{
  "hidden_size": 896,
  "num_attention_heads": 7,
  "head_dim": 128,
  "norm_place": "pre",
  "rope_theta": 10000.0,
  "bias": "none",
  "extras": ["capped logits"],
  "init": "normal",
  "init_std_up": 0.0208,
  "lr_head": 0.0049,
  "warmup_steps": 493,
  "schedule": "wsd",
  "final_lr_fraction": 0.0,
  "dataset": "wikipedia_en"
}
MLP neurons of a small language model. Each row is named by its layer, matrix (gate and up: input weights) and neuron, and shows model dimensions 528-719. Each number is 128 + 24 x the weight over its row's rms, rounded and kept within 0 to 255. Numbers have three digits each. A neuron's up and down rows have the sign that makes its largest values positive.
Before each neuron's rows, "fires in" lists the words (lower case) most often at its 100 highest values on Wikipedia text that the model never trained on. A number after a token or word is its count.

fires in: "a" 23, "by" 15, "of" 14, "africell" 4
L2.gate1859:176101146106139086113117154135107134110141087105107095094113086091115141132149109111170137165116147158156137169110135145091108133088085140114136147078095114136067157137115148160131115119093105143089108120148119131120095160135117117164092105151119106150107114136135168140088169125146117138145167110152139144095134082136138082108128108146107123137133120167113117124177113113122080178120151131116135097131125160145117125106083156157145129124147129132126129141145135141120124113137137110100119123154137112055120129121150098161158088136102132120085174182095107095136096174134117110
L2.up1859:124108141150175149127126094147120119127082101126104133157179125115139081133101147135111112134093153163118137140139147126130114123158142063135164160140145092107128119122143104136182120073141141124162084125145133143130157133166122146143101120103096117133137142147159148120137149150140145126151123105126107123129108143081141133146106149204097129124116118130149157091115143131121165126138150146132091162119120138115128147181130143075103132103124130161118128127152091134137142069138154099151110112116118126081171120120124130118104115167138135140131096109144113124134120139125083132

fires in: "of" 20, "to" 11, "on" 10, "behind" 6, "below" 4
L2.gate1262:079098147130091108120083182116145168116113116124117098146132145128122156140151119143139157110133144095113099186174095133092153141172112111150151119173134155131104121108138160122156105140111127090131105177120123117055152170156169133154141078113134122138142114139143116116152098117097151128135127104091137164121159150110109122146124128120114135085115129135146096174157117166127107136138135155128125138115170141155167139143104150078113155125124112166094128135144119111107094135157137133119124131054142082149111120135151110132074120127113128143161103138134125140115196172150156108
L2.up1262:155126143152102130121168168137090120140150128104142131123116126149160137126104146148092113146112133115138149151138136173100139147114137114184164161170158152125120150097125139124098130131090133138097122095096140129102117126101137147134103140183119132155134129106118073159133159130096117158145092110113152173120153097176123118163139117125097144084147135138089129157109128112156072122113136113096151084117100144131167131151128145119155162149117139163106146125166123109153104143168122132095102068114069095086118168078134151129138138121153119157149089093121172117095122138130136121

fires in: "of" 21, "season" 21, "cup" 15, "postseason" 4
L2.gate739:132129149099110126118145123130106112115121121140118075099112118101171099083148106125122125136126085135156133164131106111122124096146117097111179108132157147075112113140110101115134134094156130159124160100108161163153138177111164163114134135100146126126149163171158103131124128118092103139132088134092145136137124133169134118107127121131169110165150119132118109114125153132087160112124069142134117089085131137134140164137120193119170094147122168161104094124106135132143136106132138156135125145151164129114133098137129158142133166140115140099098109152129103120103108165110154150
L2.up739:127130112123142144139105126087107185093098152083121141148121132097151142138114082138102159117152107124158134099158150122206132139062148109166146136131106170093150115126110115126130118114123157144155116170137182135122145108141154161157149114115136131116106070105103143078116070141157187145124092152106105110111156111173163119122127180087137122111101156119143105129133127138140131155165088159142145125160112098098098134149128113117125154150128141120078135119097159156148145092150136090128131088155135115162140133116135088155103116101099116139147118107096109165130140137143091162

fires in: "a" 67, "of" 6, "africell" 4
L2.gate357:137084117124145119105111181114160100105095091124135157166133141093125146158135148117104110080157125116179142124120118162102147101108069085114143156117106120131125144115136131134192130115093157096099160150161102127132131071140150156122129118102145164136131093148105149156141116145123128119117132128131131104138142158101147115113128133149124131078121159173119123161118133130131101168118120107127092166135092124149172166148072126123160129127116113160118127107132153125168122100101150151173178172155092083111163147117117136115119167128142115124140096135112172138152120146157120102
L2.up357:135137108181144098135128113129157140102094129161122103133163146067132138118167174112117104156122090089100173128143146122064107156179165086149188124139134099184157126131151138137152098072139124115131145147136162117151091175124127117151120154108149143144126141161132110170119087156140107111182096098111114104125094097119129095145115145114137129127164136095126143133124117101118133104120107131164167119125129083122092120155125097131143112130156130125112145076162063104122141128138162144155156121105110059111124130123109123096156118127152163142128110055120170158110121167138118156

fires in: "to" 16, "of" 15, "in" 12, "from" 6, "top" 4
L2.gate1072:132129173118116131111076117128136133123156151099110150128132171097145171090168107140174142132091151137135066130135129160115147062138142120159107125115105133121148129185102145132117133125131101139136126161079123117111176154079151145120120122091154132144144148140124131151143164131139120111112146144121137120122093151101131133129169135141138091140120146135111131121149170098146133092112091139161118132103146067110135188119148128103131122169122123141131080133139153155126133137160147141157155122097154147102188146121084132121137090145108120160097156129132103092119149164102151158
L2.up1072:119174108170117110147125122114095156125140108150162197114108102142096121105113147151142125158136106131133151136102114124095168092124155147119127130143143093129124104127124147153152118134124097114117115124145159122144099109149103153111128161147101118113116146131130134133130106106129181132069145161148138091097108104124129083153167129132147142138120103153072119147103080086099087111079105103098103127156167150121141107136127110101146146122147097112136129130141096129140125165122139130139155143126095124165094141153137117114089136143152142142170149121119117140170106123117134102

fires in: "of" 95
L2.gate1608:120089129151156159136162088149136156138114114134130103116096085141150103109112120135138139136097108119151164115114122119098115110105114127119123080148080162087106124128169132126164158122128125119103101129143139103124144113127123099097116050091146128114209109089109152100124115103097124181130146112133103109108133150147154126112152160128112138155123099074088126160127133091179115112154090151149126116143082097172120157108113122152129154167087162142144135129126156133132132138130116119129115153183137129142145107146121152122118101113130152123120092153111112125121164136082131111
L2.up1608:144129104168120138107154119124177125086167135132142127136100160086109129150128142051138125109112153120138113145105140141132159160155152115160156127132148143137138163130126146073131083138112055112108117142120105108141145139100109122089115111112154114140174115127123099110112103108135102147107118108149117163107162105133107094159187155096151154154138146150136112116160086129165131143146119152160110162097124142146151162149106087095093138139087115142114103085094144160135134105137113104148136108114082113121100082131095161157125142111098119125126118129083174069104134158139155187

fires in: "of" 25, "s" 19, "track" 8, "on" 8, "grand" 7, "to" 4
L2.gate1924:114132079145109115113148125142139115086122163134104152140148155144101127155086087130109137110122125152140169170125151136114096138154131122116119118101112132116079118115073123104105130134133138118154094161122140124133112142155121144122117102107120111128138095131103121149106129119087138130091170103109144162127114139131144167105087116095131157128105123102150088152135107173127147131103156188166125116100184118146126167114042128106106137156131135089120166114151116120096126095117131134089155142125145125148092120110126095102160131112163141139113162166126102159122116136154164114
L2.up1924:123160162117188086122128134152102103163112117111137137167095140113104121104134109159156104134121118182142130141138145096109109111129126151131101111179160093131131125153129132116103152147104135140127152138112151125081110139130127158088174141125139122145156130113143144138145133118073165145108094128118133129159133137149090108122150118111117125137095102104143129124125151105086101146079123131134141106126085100123150186117118140143119107095099128143113070150137152153100115120141104127095115087129135099132136163107103170137142121120160114128127085116146116102151152150115114126

fires in: "of" 23, "to" 16, "t" 9, "s" 6, "m" 5, "gumbel" 4
L2.gate437:110106117106138166114106110131126114133152111106139070106144122141130190130179120160122164116123119116123172156165093148121113121142164103083143133136118115094136097085133121122154116128102161124120151088130142108106056109131109131099100154108144138119154154143159126129186146131127126121147148141177144128104138080125135084148146110104149107106135147129114175137130136142132141143148154136136143142090178125112164109105118152169119100131122139092124099116133144160107086134106135119146118085167114103139121114119134090127152138121153127124111126136141138145159090161159084147
L2.up437:110118116147182102122159135149167113136102131111159132132138134140098127157107149154149126094135108171129073110135148135162101115094139095101111166123128153158166139121136151103139129134079146161158140148112070117113133098118121157119118134170144132129146125090112139176153135187113143087106140157104178149109156110106089153073139112146104139113129138106115117141083129112083115127066141157131125113115096101144126128159095067125129193166109158162160078124135156128122164165137126125093136146129108124115157129093104127130097116124177153177126142140137089119147107139101152104

fires in: "by" 65, "from" 13, "of" 10, "san" 5
L2.gate1781:109127126132080139105116144117117108095202121152116133124156141133103102131171127139123103155077172062104156145149105136139095121117107120118130118129111150175109146128106087142114086093109115117107114174133145095136125109135190128113111112123109112144130128103101149126147117149105121114121116127143100124089135107122111128124165107092139144111146138118103140098170111132144137169167131154117151142117105157127069170115124179107130150117168108113148097120157098147102113132111143070118124082133153126093153149161112098122098131152129121152120102102128116115133103131171119146
L2.up1781:121116148114155163164130115155132117127115153121104106151123141133121086167134126079116120140192127091153099111126109111137095101106111119103129123159115150132126111119103102100128127179116138167110155128149165134116118146145168143156123129108143148146117138154121131122096154123130161150090112140111118103125169119123158068172093144119097128163151130142125139146142169137141147105109114122087155138129104138121095135111130100161169151148140132117135127157176111117124094125114169135125116157136165120128123175137141119130126136137152120122199191124128145146174128134096148116

fires in: "at" 35, "of" 10, "from" 8, "attend" 6, "attended" 6
L2.gate1489:096152089143145142154142099072093110132153143152126128142126109140103090119140149099145122137127135124136094159103153110122162157140174090141118152139124137141070151137129142134138080088139091166123138163110081171121152122146158129131188135140087125081167146144123141128134123131130143127122153133151130112153101119147104131139143139105079160097129151138112098097155171151133143061114113123139130165143157161151114132096121128136144124172152090167139113089135132108112131139159102125150130132078109095094091150114117144124061138118130130122135152137109120101137119193117118149
L2.up1489:112125128115112105160116165156130079104148149163127157122097118125086139130139190105144119113138134156131116117050145103149102142117102134165147162108139133118136138177095163116086108120090107120093130196136106138117135134147128091144060126113121135109174089126132144125118135151121133131103134125115181109146120125133160160107149091096119141104123124139164117139125122133120114130165084157103091131144140156136107149132148122170105158140084143145138135095093155110111121123127141124132127133173147107131074148142122180129103135114165110136144119096107130096122111156103104128

fires in: "of" 13, "lost" 12, "purchased" 8, "loss" 8, "at" 8, "by" 5
L2.gate1604:153165125162103146153093110138141121137156129150129131152152153161083138144110140107091162139150115117091127115129121102140115100128090124115077157112112117112159145140128134101165087147161109117089149135126121164137105100124144069114132126102099133136140131107084158120132107162145129134123143124134166137172155129154137126078131131107129147153180165159111131132137136118095136100141115153194141150121135124149150146136085144136147129125133098159090137080114067133148129150098119139118110128106138087137130160133150193106097101141140117091129123149138130131122101140115136124
L2.up1604:122082107152147110134107132126103121103105155143153125111132151110095149139165132120145083107092112097111153146104121087143102133080142096164096136137150140170068108114136119155108125144133154124143077146128063140149133145137136188103150161132142101102103130109123112138124074162123145101133106078157141135125128133101098103098133124150135153122115144137125103101089098131132128149132131090127111112113195159121109104097134117128085081135110114129143133118076099068125118133102096128110112155119070113109154146124134107131125153079102144112125078128115126075097166117157122152

fires in: "one" 31, "nothing" 8, "by" 7, "something" 5, "never" 4, "a" 4
L2.gate398:140133114077148138098118180156138097157132098149145117128112146105090095128129150094091118106125126097152164156121113093139128074125149123173207156113116146132092192138143182123109133131141145113108130152122093098105130121122093103164114125159143095135146171138122109122139123133156094161108143094110116133173163122139104176112147123107116124150133137140118144136147138139150111135109151127103084129104127148131131116098104169153144116138163084105157117138140121145133130104144144165090126126128120138111137126131101099106093149116141129125119167121134104068144130159116114120
L2.up398:112100161140108144082149150159155132154123136180144110162151075149093139109123135137101126132090179133116123080107119126106105119122130146140134109136093113122138136133118137164148126130155101073130136138143107098167144148124094156116177097130109117107156151139142115118130160136185146149112146114069157133129130148124115086128105137124122133160111149089105071096108077154166117149130104168110140113122146128116114142080112126127151135143111147128163149107143098084102110117137148132142148100089162151150166135116122115134108148123126130083098132149138105120126132133122128080

fires in: "of" 49, "there" 27
L2.gate1828:083128159146116124121142120118123102132122162137090100134131115136147153129161114086108096126081115101125137081094154141100114149130105160157120103143136146156147144128143096120122136105183099154114117143110130134130166113123137125145146127092111103129117120163137149102105111144159090125103167179095097141138124111125100122167128128102134145137129130084122084122169095145078119115148106119116075151154171119155124142083136152091113132103130140113117121128138133130156096136135110168092129091116127136145137133075139132115138114128117109136081143116133107125097144132124104156
L2.up1828:117142108122120150089161143163134114115131129081162142142153148138144147117126154128109113124126142116117151134142147143142119163090120149184123174147097161113162153124132147157101128105133123136106126144091131137110107159099146100106138092117096097157130172120142068101110132089173135087129130128148122162151134137127123163132174143061169183092176110146141168140160099142119107145126153141072152107095133141144119090138226130096118124113091109137096099084120140136104106106127115142134120138149113102151151131128150150114143140120156115144112089112142146149119120145151103150

fires in: "that" 72, "there" 16, "who" 8
L2.gate714:100072152143147114116159153120145150154105126145112115130108131130120153132150121173138132169117114125149158094130157128114144170128092135103144132106126157145101161130089117159072117137134139118165097156134132117112116097101172139117129115145148122122128109132100114109140133140086124085087166161135155175146125147147133101152115098123117171087148188097108081121073126163085130122113124120122136141126144141141138115131110139141163167104129131134134109145133197118104141151131147136153138163126131079137121119137151110070130110147120150118090151099135081116072101128078119127
L2.up714:152130124090115135115113151129169144110093135133135094130137141103128130144125100122149157098135163148122173139107142126109120116140120112135134141142151147114126147156093143140133093073150105102107119124151151092153100145133197112131131114095130118114170114094184079117131097150166123143128137123149136148141118114126148095131165087100191173069172109147144117132131113148114105094157095121165142115090102157115127074118093151173110107105124134109145138111158125139137082152131145157161150077131143121090126109126116141139153155138145115145104101138145086108129118151211179133

fires in: "by" 22, "from" 21, "with" 11, "of" 6
L2.gate955:146134108087146111088099137086118170099136124104109092133135166120094104146123121107110137157092168152117143119112132097171098082110080137119143106096106171116149119101124131124172074136113139116146071131092126135110149110120115132145150135098151123133114134173056092146134135171136085096118127143095144143137129137128119196104135153091142173154106142093128125117123145114126114118154142138134118119139120126133101151102115123144155136136128154086130113125152147141099117104120161089178127105130180113096147151141149094098109102189138110116089126126103144109104128144118114143
L2.up955:152089083147105138138112170095143120130111139107137136124139115082144130166095140141097105144124138101098129158112162142122137145131147160150172162144162128106140076123135106078146098132153125144108152160118146117158140114140131118131135105128149140167106136132165137154143109086107115159160128101115105105126108084075109092137110119112150153134102168094129159145131095150157100134115104139141066133143139154112183164125142099170132202108147179117152125125132089147134130114094145076120122137110155173143152155122097137099134135117131093148121142122096095153135165094120076155